Weights of a small GPT-style language model, trained from scratch on English Wikipedia.
Size: 9 layers, width 192, 6 heads of 32 (2 for keys and values), MLP 512 SwiGLU, vocabulary 8192, 6.69M parameters.
Architecture: RMSNorm before each block, rotary positions, untied embeddings.
Training: a variant of Muon for these matrices, 109M tokens, 13257 steps.
MLP neurons of a small language model. Each row is named by its layer, matrix (gate and up: input weights) and neuron, and shows model dimensions 48-111. Each number is 128 + 24 x the weight over its row's rms, rounded and kept within 0 to 255. A neuron's up and down rows have the sign that makes its largest values positive.
A block is one neuron, or neurons of one layer that tend to fire together. After each block is what it responds to, as a language model described it from the Wikipedia text at the highest values.

L2.gate113 [169 107 139 107 135 108 134 156 151  97 148  91 115 131 125 116 113 128 164 145  84 139 102 140 131 148 108 101 144 170 118 140 138 150 139  94 195 115  95 115  88 157 138 142 133 140  86 130  90 143 129  90 116 116 102 127 188 121  54 141 148 140 120 137]
L2.up113 [119 125 125 127 118 124 145 136 113 150 137 101  99 100 134 107 165 119 130 136 105 150  89 161 125 129  95 124 143 157 113 146 106 155 174 157 170 132 119 136  88 147 100 134 137 117 114 116  83 114 111 132 113 110  88 142 158 133  69 123 149 147  89 102]
Description: Wiki heading equals signs

L5.gate9 [102 154 148  93 127 138 157 118 132  85 133 141 122 128 171 127  55 133 117  94 147 152 112 129 148 157  97 106 187 119 114 104 164 155 121 112 136 102 125 134 159 122  92 137 111 129 129  94 155 111 146 133 120 122 126 137 108 139 180 149 109  88 144 111]
L5.up9 [139 118 105 122 146 126 185 147 149 137 100 140 146 125 113 183 137 125  89  83 175 148 145 131 114 125 141 137 103  83 153 161 177  94  99 113 114 138 115 145 148 161 104 113 114 135 143  81 113 139 131 116 160 100  49 138 174 148 146 160 115 106 129 122]
L5.gate93 [ 81 125 146 168 158 132 137 116 103 119 156 149 139 151 131 163 118 126 108 100 124 114 114 205 122 171 132 122 122 135 159 153 125 126 129 121 124 160 143 143  82 149 147 174 114 143 144 110 125 167 124 174 107 129 127 122 116 188 129 102 156 168 131 179]
L5.up93 [145 116 144 139 146 145 174 148 124 145 181 143 101 104  99 172 144 137 114 142 147 179 122 153 129 148 105 102 151 139 150 122 118  76 163 161 131 133 149 152 125 130 141 139 107 120 140  91 109 182  98 151 162 132 147 141 115 168 126 146 103 108 125 159]
L5.gate356 [177 118 179 116 114 137 128 146 160 134 146 125 123 111 119 100 135 120 120  92  91 172 119 164  95 146 122 111  80  96 154 143 103 149 122 153 171 138 120 121 149 136  95 113  86 140 150 109 127 114 142 100 156 169 118 138 158  92 134 154 146 145 124 125]
L5.up356 [149 133 145 122 138 105  93 127 177 166 119 150 130 129 121 140 163 127 170 124 147 127 147 130 102  99 109 154 122  92 115 111 146 113 100 188 160 117  95 132 147 160 119  97 130 100 123  89 115 111 136  98 145  85 134 124 126 153 149  87 147 128 156 112]
L5.gate510 [111 117 112 113 153 118 144 113 147 167 110  96 133 108 137 140 100  87 148 153 142 140 122  73 128 136 132 143 139 116 148 113 148 126 108 133 141 114 157 142 100 135  97 165 106 143 122 167 139 147 124 108  85 115  93 118 152 116 194  95 128 224 140 172]
L5.up510 [104 108  98 120 142 115 149  99 127 158 137 101 116  98 145 121 131 110 158 140 147 131 140  90 125 127 127 130 148 142 165  92 142  83 113 121 117 114 155 156 110  99  91 143 110 130 132 165 145 159 112 119 102 109 108 106 122 107 169  86 127 199 140 191]
Description: Wiki section heading start

L4.gate16 [140 120 139 136 145  95  59  99 124 176 155 135  94 155 140 123 171  97 109 143 144 134 109 164 111 150  86  86 164 148  98 146 162 130 107 141 144 164  93 106  73 108 122  91  97 104 137 115 144 166 132 130 139 133 143 157 150 152 148 138 128 124 160 171]
L4.up16 [148 128 112 161 121 131 102 102 130 162  81  87 138 133 159 144  78 120 115 135 151  78 130 170  96 145 139 106 126 162  90 136  81 133  93 184 135 127 117 175 132 104 118 151 123 152  99  80 134 127 150 107 144 185  96 104 128 128 114 113 149 105 134 145]
L4.gate40 [113 123 106  81 131 118 116 139 147 150  96  86 106  70 147 109 106 110 130 102 121 149 155 110 128 168 124  91 144 121 169 110 139 103 154 122 135 120 135 124 145  98  86 130 107 111  85 136 164 158 117 127  64 157 117 107 100 125 168 119 123 170 143 157]
L4.up40 [128 103 123 124 158 120 113 143 105 167 140 106 107  99 151  82 126 100 144 152 141 117 150 129 107 165 164 102 155 125 153 133 140  77 135 106 102 117 102 139 124  90  92 123  93 135 105 147 156 169 119 135 103 141 110 119  88 108 164  91 125 154 117 174]
L4.gate60 [137  79 139  85 118 174 146  92 142 131 166 153 117 125 139  72 124 133 118 134 129 135 109 124 157 148  93 116 131 138 141 122 147 110 158 117 162 121 125 124  94  76 156 139  77 121 105 117 105 112 144 149 179 136 140 107 147 106 154  58  89 127 142 180]
L4.up60 [143 122 152 128 122 145 124 161 126 111 125  93 130 134 108 116 133 128 142 172 117 124  64 123 123  89  77 150 154 124  98 151 118 129 161 143 146 122 129 107 121 166  95 131 174 134  81 142  90 107 112  83  78 153 154 117 156 155 114 159 156 148 120 130]
L4.gate78 [128 161 128 104 126  84 106 159  98 162 136 147 153 147 162 163 120 105 144  99 141 147 155 152 109 138 143 131 150 147 150 155 139 136 168 144 132 115  87 101 143 141 112 120 153 152 159 165  91 150 154 101 117 159  89 123 161 131  91 175 135 141 102 126]
L4.up78 [149 124 142 157 112 111 124  86 127 105 156  97 116 110 131  95 124 108 114 124 115 140 186 141 144 170 120 147 112 135 116 104  90  79 168 109 127 140 166 105 134 152 137 145 165 106 138 151 132 119 129 165 132 148 120 140 159 127 140 111 140 123 109  99]
L4.gate97 [138 122 122  88  99 108 125 110 137 145 140  99 136 141 143 116 128 103 174 168 110 169  72  85 118 142 151 116 156 135 168  84 125 129 183 128 114 144 121 138 101 109 113 118 111 134 110 114 164 119 116  75 151 155  73  97 170 119 103 102 149 103 135 127]
L4.up97 [174 161 157 111  90 150 112 112 118 133 129 151 120 149  89 118  74  58 151 164 132 141 106 143 171 115 161 154 153 128 110 154 183  83 120 120 151 125 158 142 118 100  86 119 142 104 132 107 136 154  85 113  94  91 140 110 114 118 133 119 165 101 137 137]
L4.gate105 [115 139 105 131  82 144 131 137 110 133 134 178 136 131 109 180 145 107 156  94 119 126 107 148 102 137 108 107 129  72 161 145 104  94 131 148 127 156 144 108 118  94 116 131 124 165 158 117 113 138 170  66 140 126 119 129 181 130 124 123 111 147 140 157]
L4.up105 [158 137 128 154 151 146 110 168 116 135 122  93 118 121 105 138 107 110 115 122 106 141 120 131 102 160 158 146 142 138 117 159 129 103  96 101 151 136 147 126 128 147 116 111 117  96 137 101 101 151 165  90 137 132 141 122 183 123 114 165 119 127 103 148]
L4.gate144 [159 146  90 105 101 131 127 132 158 126 143  91 159 147 123 155 164 158 100 147  79 155 172 113 137 135  97 103 138 115 121 109  97 144 136 147 155 115  76  98 138 103 127 169 142 129 180 150 144 137 139 137 132 117 125 123 126 145 117 137 159 112 116 136]
L4.up144 [129 144 103 102 113  85  78 167 137 156 166  82 166 151 120 121 156 129 101 152 126 148 158  95 144 116  76 105 114 116 154 116  97 135 161 133 125 103 121 127 119 146  92 155 158 111 137 151 118 148 131 115 117 101  72 109 114 134 116 109 146 113 107 136]
L4.gate170 [110  90 145 104 114 105 136 124 109 127 141 124 154 132 117 103  99 149 140 113 118 115 152 173 108 146  86 145 134 144 150 145 132 156 143 168 138 149  98  92 156 104 122 125 144 101 115 150 188  71 142 102 155 106 120 116 125 121 105 109 104 137 130  88]
L4.up170 [104  85 156  92 111 107 179 108  70 128 160 102 145 109 120 109 108 148 154 124  98 135 116 117 103 121  99 105 121 133 112 168  87 103 121 116 136 118 129 109 122 110 151 147 135 166 113 135 147  99 139 140 105 114 106 109 112 116 126 178 181 124 107 139]
L4.gate274 [110 103 146 126 145 114 114 129 127 151 115 156  83 138 123 102 165  95  87 143 133 108 108 184 174 137 100 138 122 119 101 122 108  82 111 123 166 131 130 104 133 112 141 157  54 128 142  82 135 112 149 116 120 115 107 152 130  84 131  94 151 137 137 117]
L4.up274 [132 125 142 120 134 137 157 150 112 135 109 119 102 130 123 122 118 100  80 150 150 137 117 127 160 141 123 153 168 125 120 143 103 107  93 103 146 120 125 116  94 136  99 124 115 130 120  86 113  90 199 145 130 111 104 128  92 139 139  70 156 128 146 156]
L4.gate294 [126 112 119 114 140 132 136 105 152 123 132 149 147 118 132 171 130 129  96 128 110 190  67 134 105 124 120 139 118 121 105 122 131 126 123 144 206 113 107 109 104 113 165 177 147 118 176 153 127 149 152 150 113 122 113 127 149 149 136 109 127 123  83 109]
L4.up294 [179 148 141 122 116 180 178 161 115 130  88 105 113  84 134 130 111 119 108 144 126 119 117 105 163 135 160 155 140 149 123 136  95 123 135 153 111 115 166 127 120  86 129 131 125 168 125 112  92  96 110 124 180 135  78 163 112 116 109  90 116  80 141  89]
L4.gate336 [124  97 145 111 127 113 139 102 135 125 158 134 146 131 129  84 153 123 143 127 158 144  99 139 140 146 128 140 133 164 142 111 116 144 122 115 145 158 125  70  75 138 114 124 118 116  92 154 118 105 117 120 117 101 145 135 122 124  85 168 147 131 153  87]
L4.up336 [128  79 112 155 182 157 160 110 111 173 139 154 135 136 115 114 112 138 155 150 126 132  53 142 140 114 120 149 127 169 129 132 125 132 105 101 181 147  87 101 100 176 101 158 138  83 107 130 164 158  92 116 134 112 103 167 144 127 117 133 123 181 138 111]
L4.gate349 [134 117 153  96 127 127 155 133 135 115 150 147  95 136 122 129 149 113 153 149 135 155 136  84 137 137  96  78 135 157 113 105 106 126 120  84 129  74  74 102  61 118 141 147 103 121 108 154 124 128 135 138  89 118 142 176 146 139 178 117 119 144 101 134]
L4.up349 [120 147 110 173 159  90 136 134 141 101 174 107 154 158 100  57 116 132 179 168 169 127  84 106  93 123 100 126 155 145 123 156  88  99 156 141 113 119 114 100 131 120 137 111 123 114  97 140 165 154 102 113 117 122 102 110  99 108 145  89 130 132 123 134]
L4.gate355 [134 116 156 151 137 147  88  81 161 148 107  81 129 136 111 128 128  69 128 121 116 138 137 139 122 132 124 150 129 125 173 134 157 105 131 125 143 136 135 176 155 161 164 120 106  88  91 108 106 136 123 129  89 124 126 146 165 138 154 128 132 131 120 192]
L4.up355 [164 127 116 138  91 143 134 117 183 145 142  97 112 186 113 150 144  98 123 143 140 107  74 130 118 114 133 151 136  81 119 154 118 130 127 127 157 149 148 142  88 139  94 180 154 115 125 111 128 111 133 126 135 135 100 151 127 139 156 101  83 119 135 139]
L4.gate360 [161 104 132 151 143 128 122 142 111 162 133 136 132 164 159 156 154 169 139 119  89 138 116 151 111 127 127 122 168 112 121 119 162 105  97  77 136  85 109 113 148 137 113 110 105 109 140 117 135 135 104 155 176 154 150  98  89 117 123 158 142 172 176 174]
L4.up360 [161 135 164 174 170 104 141 158 124 100 141 122 116 127 135 126 127 127 113 105 118 167  93 142 144 114 112 120 168 120 137 127 125 134  98 110 146 100 140 125 114 127 144 161 159 104 131 171 148 147 117 142 158 171 125 125 111 120 155 156 154 164 141 148]
L4.gate366 [118 129 122 131  90 131 155 187 149 121 152 122 105  74 133  97  90 156 161 127 133 132  90 188 128 123  92 109 158 142 138 112 114 121 113 143 156 151 139  88 111 111 124 156 128 138 143  96 169 152 101 103 131 101 144 141 129 151 134 102 166 102 144 124]
L4.up366 [116 136 125 123 107 166 114 130 140 120 137 142 111  85 104 133 111 126 124 115 117 112  86 114 119 118  82  85 149 184 148 139 123 158 118 126 120 140 111  85 109 138  95 168 160 120 145 137 117 107 142 109 145  92 139 104 158 133 121 129 144 157 146 151]
L4.gate421 [107 113 109 132 133 126  95 122  97 115 128  84  51  92 126 124 122 109 163 139  75 107  93 137 166  99 142 123 129 122 142 111 116 121 127 128 106 124 105 124 160 136 110 104 128 170 118 177 131  99  99 148 133 111 141 136 117 137 146 152 118 153 119 126]
L4.up421 [133 103 106 190 106 148 158 189 132 156  92  80 119 114 143 145 106 101 160 142 135 133  78 132 166 204 116 153 145  98 113 113 108 122 126 145 129 133 127 156 101 171 128  91 117 148 149 124 129  85 142  94 194  90 105 146  95 118 123 122 140 149 173 130]
Description: Wiki heading equals signs

L4.gate15 [167 136 127 110 108 151 113  93 111 177 145 132 124  98 136 173 123 152 104 156 173 118 108 113 147 177 120 171 152 121  75 140 128 121 112 112 150 136  79 154 123 119  89 137  80 178  95 103 128 128 120 129 107 128 128 163  77 125 131 137 150 120 120 143]
L4.up15 [120 156 106 127 153 152 117 132 113 105 138 161 150 105 136 208  66 151 141 126 159 123 117 118 149 140 108 136 117 150 158 137 143 110 109 124 122 112 122 131 138 132  99  94 145 105 103 120  96 100 146 136 105 123 129 149 108  74 107 107 133 141 141 150]
L4.gate110 [139 137  93  98 124 118 158 154 129 139 171 120 142  93  93 104 120 119 124 142 115 152 137 137  98 102 131 108 114 132 117 132 125  62 126 134 102 137 144 116 145 139 131 108  93 120  98 130 132 127 124 179 118 122 153 136 100  84 153 144 111 161 170  96]
L4.up110 [102 121 167 181 115  89 167 140 148 138 178  85  96 175 167 116 187 132 122 129  90 111 144 158 168 132  84 136 159 105 108 149 126 146 126 120 112 131 131 166 144 158 170 102 136 157 113 163 113  79 104 127 153 114 146 120 129 126 120 142 141 119 141  86]
L4.gate130 [135 100 127 106 139 145 127 124 160 100 162  86 137 109 174 163  72 139  99 124 110 150 146 125 154 132 116 118 185 121  81 133 143 148 148 106  94 106 104 124 117 107 116 113 130 118 112 128 143 127 100 101 124 127 114 143 112 104 139 180 120 145 110 127]
L4.up130 [160 146 138 136 137 169 142 134 131  94 151 153 113 155 101 130 102 140  81  74 153 123 127 138 139 143  96 108 130 126 141  86 106 134 154 157 137 129  79 142 101 114 111 126 116 138 109 141 135 132 111 133 112 167 136 111 130 114  89 133 130 125 146 151]
L4.gate171 [ 98  70 129 146 122 133 115 113 150 110 133 135 117 102 123 124 147 131 153 117 101 100 124  88 155  85  88 136 140 169 120  76 124 102 137 120  95 117 110 140 117 118 116 138 113 135 158 130  92 101 100 123 132 140 104 116 126 110 140 120  89 100 126 137]
L4.up171 [ 77  77 144 124 155 111 130 150 113 120 164 105 112 132 141 116 149 179 175 157 113 130 144  90 150 112  92 149 167 131 147 104 133 109 157 111  73 108 132 114 121 126 151 112 107 152 120 146 163  98 167 142 146 132 103 141 110 130 143 172  94 133 147 121]
L4.gate175 [104  99 137 148  77 107 110  84 105 117 101 153 156 131 132 152 172 152 101 130 119 153  79 119 146 140 126  71 124 109 116 124 137 154 107 125 164 162 106 107 116  91 127 129 135 137 144 136 136 152 129 114 135 130 148 108  74 137 172 174  96 138 117 151]
L4.up175 [116  91 142 122 135 163 154  93 150  93 130  95 148 145 123  84 134 144 111 109 152 171  80 114 116 144 115 159  84 108 164 112 119 142 114 159 148 139 100 136  69 121 133 136 153 100 126 108 158 178  93 121 121 167 103 122 139 122 118 126 138 141 130 107]
L4.gate177 [103 115 143 136 135 145  87 143 115 115  99 127 134 125 103 119 118 142 132 141 128 147 132  54 184 124  73 120 121 138 133 131 126 129 126 105 123 102 152 120 133 139 137 172 109  78 152 103 118 137 112 169 129 152 101 156  84 108 146 110 126 129 175  99]
L4.up177 [ 96 177 124 144 102 130 119 159 154 115 128 165  81 126  92 115 115 118 150  89 142 155 148 142 166 105 142 111 170 124 145 140 129 129 150 114 134 133 138 147  82 119 124 143 109 111 119 153 137 157 103 145 134 144 135 118 115 134  84 106 115 152 135 189]
L4.gate217 [151 148 138 123  77 134  81 133 131  95 125 143 142 142 126 137 115 146 107 129 171 126 117  63 140  63 103 102  96 158 131 113 146 153 119 146 125 159 142 121 138 132 112 119 100 138  86 186 110 141 151 118 130 156 110 111 193 157 139 127 171 110 106 142]
L4.up217 [135 115 109 126 133 159  73 126 114 118 168 134 163 181  89 112 151 149 113 151 124 156 143 116 137 119 121 121 126 152 126 133 108 119 130 127 156 184 147 100 150 125 131 124 110 175 117 148 126 144 148 144 117 134 112 105 155 129 165 131 153 136 157 139]
L4.gate258 [132 105 134 121 123 133 125 100 139 114 127 115 166 155  90 156 120 144 114 119 104 138 121 131 131 142  99  93 107 118 124 111 128 132 148 121 145 159  88 125 139 137 135 105 155 141  52 128 149 134 125 145 171 153 163 161 116 123 113 135 110 162 108 115]
L4.up258 [103 109 150 113 103 124 127 104 107 107 128 107 143 136 121 122 152 105  92  98  93 114 115 150 120 135 128  54 111 163 151 152 137 130 143 116 140 144 109 100 114 140 117  84 114 143  84 151 103 146  93 130 161 135 195 168 117 133 162  95 130 133 128  97]
L4.gate266 [128 136 216 144 130  90 102 126 145 152 118 149 152 118 144 117 147 153  85 141 124 136 132 135  98 136 122 109 108 147  96 120 128 128 150 107 165 118 106  93 106 135 139 112 114 166 157 155 156  75 194 147 102 124  75 154 117 116 159 157 122 136 122 109]
L4.up266 [129 115 162 102 131 123 127  96 116 146 123  80 169 129 130 123 133 131 136 117 136 146 142 122 105 118 143  99 133 184 126 121 115  94 100 149 134 146 161 140 119 150 136 160 123 121  92  93 157 120  95  96 161 149 128  86 136 101 122  97  92 137 110 132]
L4.gate285 [136  99 162 113 132 140 149 117 124 157 160 102 127 136 139 145 147 134 111 109  86 135 140 100 126  87 101 139 158 144 131 153 101  86 128  78  93 154 129 124 131 158 129  94 128 119 100 154 164 179 132 117  97 156 113 152 108 159 163 144 144 109 108 130]
L4.up285 [ 83 115 151 146 108 127 167  78 145 130 149 136 194 121 113 125 143 128 139 129  74 160 156 103 111  98  84 120 137 101 143 141 144 118 111 158 121 121 145 132 126 147 100 117 131  98  91 185 116 205 141 113 126 139 149  91 140 121 126 120 131 122 142 125]
L4.gate331 [143  98 118 144 154 103 151 104 131 141 132 146 105 130  86 140  79 137 139 121 116 167 115 129 139 109 125 104 135 137 101 124 107 187 119 107 117 133 132  71 177 121 122 160  86 127  81 144 163 143 134 162 107 142 145 153  85 132 125 164 145 147 152 127]
L4.up331 [108 131 147 104  76 126 141 113 146 106 109  79 174 124 120 185 130 161 148 160 129 143 153  78 102 145 122 121 123 102 145 105 101 126 162 161 142 173 126 125 144 154  92  70 116 131 129 146 106 112 166 180 167 144 137 140  74 123 127 119 117 159 169 131]
L4.gate363 [152 153 161 114 132 191  76  96 103 111 127 115  95  96 131 157 105 136 120 146 130 100 123 115 139  61 131 136 145 114  84 104 166  95 105 107 141 133 107 133 132 125 175  84 113 105 182  89 107 151 113 138 153 119 180 146 143 161 172 134 145 115 130 141]
L4.up363 [148 177 165 119 127 103 170  90 114 141 116 139 135 107 126 124 143  87 178 114 120 110 116 113 130 133 114 125 100 122 118  88 136 132 118  87 153 114 146 159 128 121 114 110 138 114 118 125 123 107 176 131 125 159 122 118 120 138 149 144 166 123  91 138]
L4.gate378 [124 134 168 130 138 106 144 114 148 144 118 137 122 147  80 101 125 133 174 122 149 163 133 123 160 143  92 165 140 113 110  93 161 125 124 140 165 131 118 121 130 180 163 166 137 147 102 133 114 148 152 138 132 171  84 128 141 167 178 163 122 151 159 122]
L4.up378 [159 146 149 139 147 148 133 146 134  97 119 121 115 108 120 131 128 161 166 127 127 144 110 107 116  93 116 142 120 165 116 153 125 145  98  89  97 107 138 148 107 165 129 141 141 111 128 126  66 119 155 138 114 117 102 160 118 106 120 169 144 158 128 104]
L4.gate427 [164  87 120 149 171 140 143 128 162 111 150 160 131 107 144 137 134 144 164 132 150 128 158 158 142 151  91 178  97 145 149 116 104 136 120  89 112 120 147 130 121 118  82 124 117 107 164 129 112 104 130  96 151 124 122 107 106 106  94  91 100 117 100 150]
L4.up427 [136 125 168 184 157 122 151 137 122 140  98 135 170 144 155 113 131 128 130 120 149 142 129 169 100 160 144 175 125 106 113 109 120 143 124 118 107 177 132 100  98 105  83 129 106 134 147 137 113 129 142 164 155 137  74 134 119 104 136 135 131 111 146 143]
L4.gate498 [120 132 112 113 113 127 163  98 109  97 113 141 183 139 155 157 162  88 169 138 178 139 108 113 123 137  91 129 149 150 145 128 125 115  99 120 110 169 154 166 156 142 146 159 120 114 102 108 130  95 138 142 131 143 135 186 150 122 113 127 153 126 116 107]
L4.up498 [145 168 111  87 111 126 153  90 110 138 110 114 181 136 138 159 135 124 123 144 155 138 117  89 155 111 100 105  71 136  97 160 127 122 109 159 148 144 106 146 104 132 129 125 112 131 167 120 127  96 143 115 139 156 123 132 177  98 107 170 166 155 131 113]
L4.gate499 [158 138 155 161  91 106 134 112 188 104 123 142 126 166 103 140 113 160  92 118 119 138 115 121  91 131 146 105 118 156 153 110  91 156  96  69 163 117 104 142 134 143 144 126 118 105 136 168  89  80 134 136 122 132 107 106 157 122 194 140 173 118 113 144]
L4.up499 [145 121  99  96  97 128 124 130 118 108 107 143 127 116 173 142 125 134  95 114 157 136 115 130 162 120 174 131 137 142  89  91 113 119 117 122 152 114 146  56 111 142 138 166 122 147  90 178 168 166 122 154 121 154 164 112 132 146 105 141 128 135 138 131]
Description: Hyphen in compounds

L5.gate10 [ 89 166 136 114 104 149 135 161 122 105 166 128 109 145 141 110 118 111 118 188 145 105 134 188  92 117 128 155 140 174 105 148 113 127 120 139 161 137  88 148 126 142 132 147 158 164 176 115  87 124 136 152 146 110  90 138 106 133 158 131  93 148 188 100]
L5.up10 [153 144 129 152  99 133 111  97 124 121 114 120 140 179 108 117 145 132  80 158 116  83 156  98 108 106 171  83 128 140 114 103 113 137 146 166 133 185 151 124 136 153 139 110 162 142 143 107 152 125 100 135 125 133 117 123 171 147 125 150 158 118 130 154]
L5.gate62 [ 78 144 105 110 110 126 129 117 112 132 115 183 117 104 126 116  98 106 142 124 152  85 107 131 155 129 118 125  70 165 110 126 133  95 120 109 117 141 145 112 120 211 139 139 164 132 123  92 154 166 132 141 119 162 168 163 141 173 126 144 103 139 150 116]
L5.up62 [106 147 129 101 125 143 124 174  85 120 136 174 118 159 143 116 128 163 132 113 133 109 130 153 135 131 157 154 164 148 155 117 133 123 113 125 129 141 121 164 117 155 164 147 101 114 117  69 104 107  96 118 127  73 140 117 139  72 151  91 141 100 137  90]
L5.gate351 [124 128 133 140 160  86 124 152 118  83 123 108 212 125 116 128 140 114  73 176 147 129 151 107 128 122 173 150 136 209 122  99  82  78 123 146  83 104 115 156 109 115  90  90 105 100 121 131 138 129 130 115 108 124 131 121 108 158 151 102 146 139 133 112]
L5.up351 [145 128 136 193 104 178 103 130 103 109 108  94  80 148 128 191 115 146 107  99 116 104 133 122 126  84 126 115  98 103 124 147 143 139 153  86 109 169 113 161 104 120 108 165 133  94 141 121 133 147  89 137 134 133 162 141 111 157 129 160 104 146 127 108]
L5.gate461 [ 85 143 155 156 147 113 139 166 123  98 105  93 156 116 133 127 145 159  86 153  98 150 110 124 116 133 147 142 138 133  99 154 156 166 165 125  73 185 153 147 114 119 106 138 149 113  90 138 112 128 120 153 154 133 153 130  90 151 156 122 103 134 132 129]
L5.up461 [ 94 117 116 129 125 112 133 157 110 106  90 117 147 135 125 115 135 152  73 123 134 128 124 141 155  80 129 108 128 116 167 122 116 159 151 122 119 138 148 108 132 161 123 108 105 146 117 136 138 169  98 103 141 142 157 144  84  77 135 128 149 102 155 145]
Description: Markdown table separator dashes

L2.gate404 [137 108 157 114  97 139 100 120 104 131 108 116 165 150 122 116 126 145 132 154 135  94 155 133 136 155 146 141 126 156 155  87 139 137 121 160 110 105 110  54 148 127 160 176 110 194 151 124 157 126 103 126 115 167 109 151 150 119 176  98  86 124 123  88]
L2.up404 [127 141 175  51  86  86 167 147 140 137 122 134 159  92 161 136 152 148 144 139  97 135 123 130 166 139 129 128 131 125 123 107 113 150 143 100 143 139 126 122 119 162 133 125  63 130 158 121 107 112 198  88 141 177 100 184 122 161 113  83 119  97  90 134]
Description: Mid-word pieces and hyphens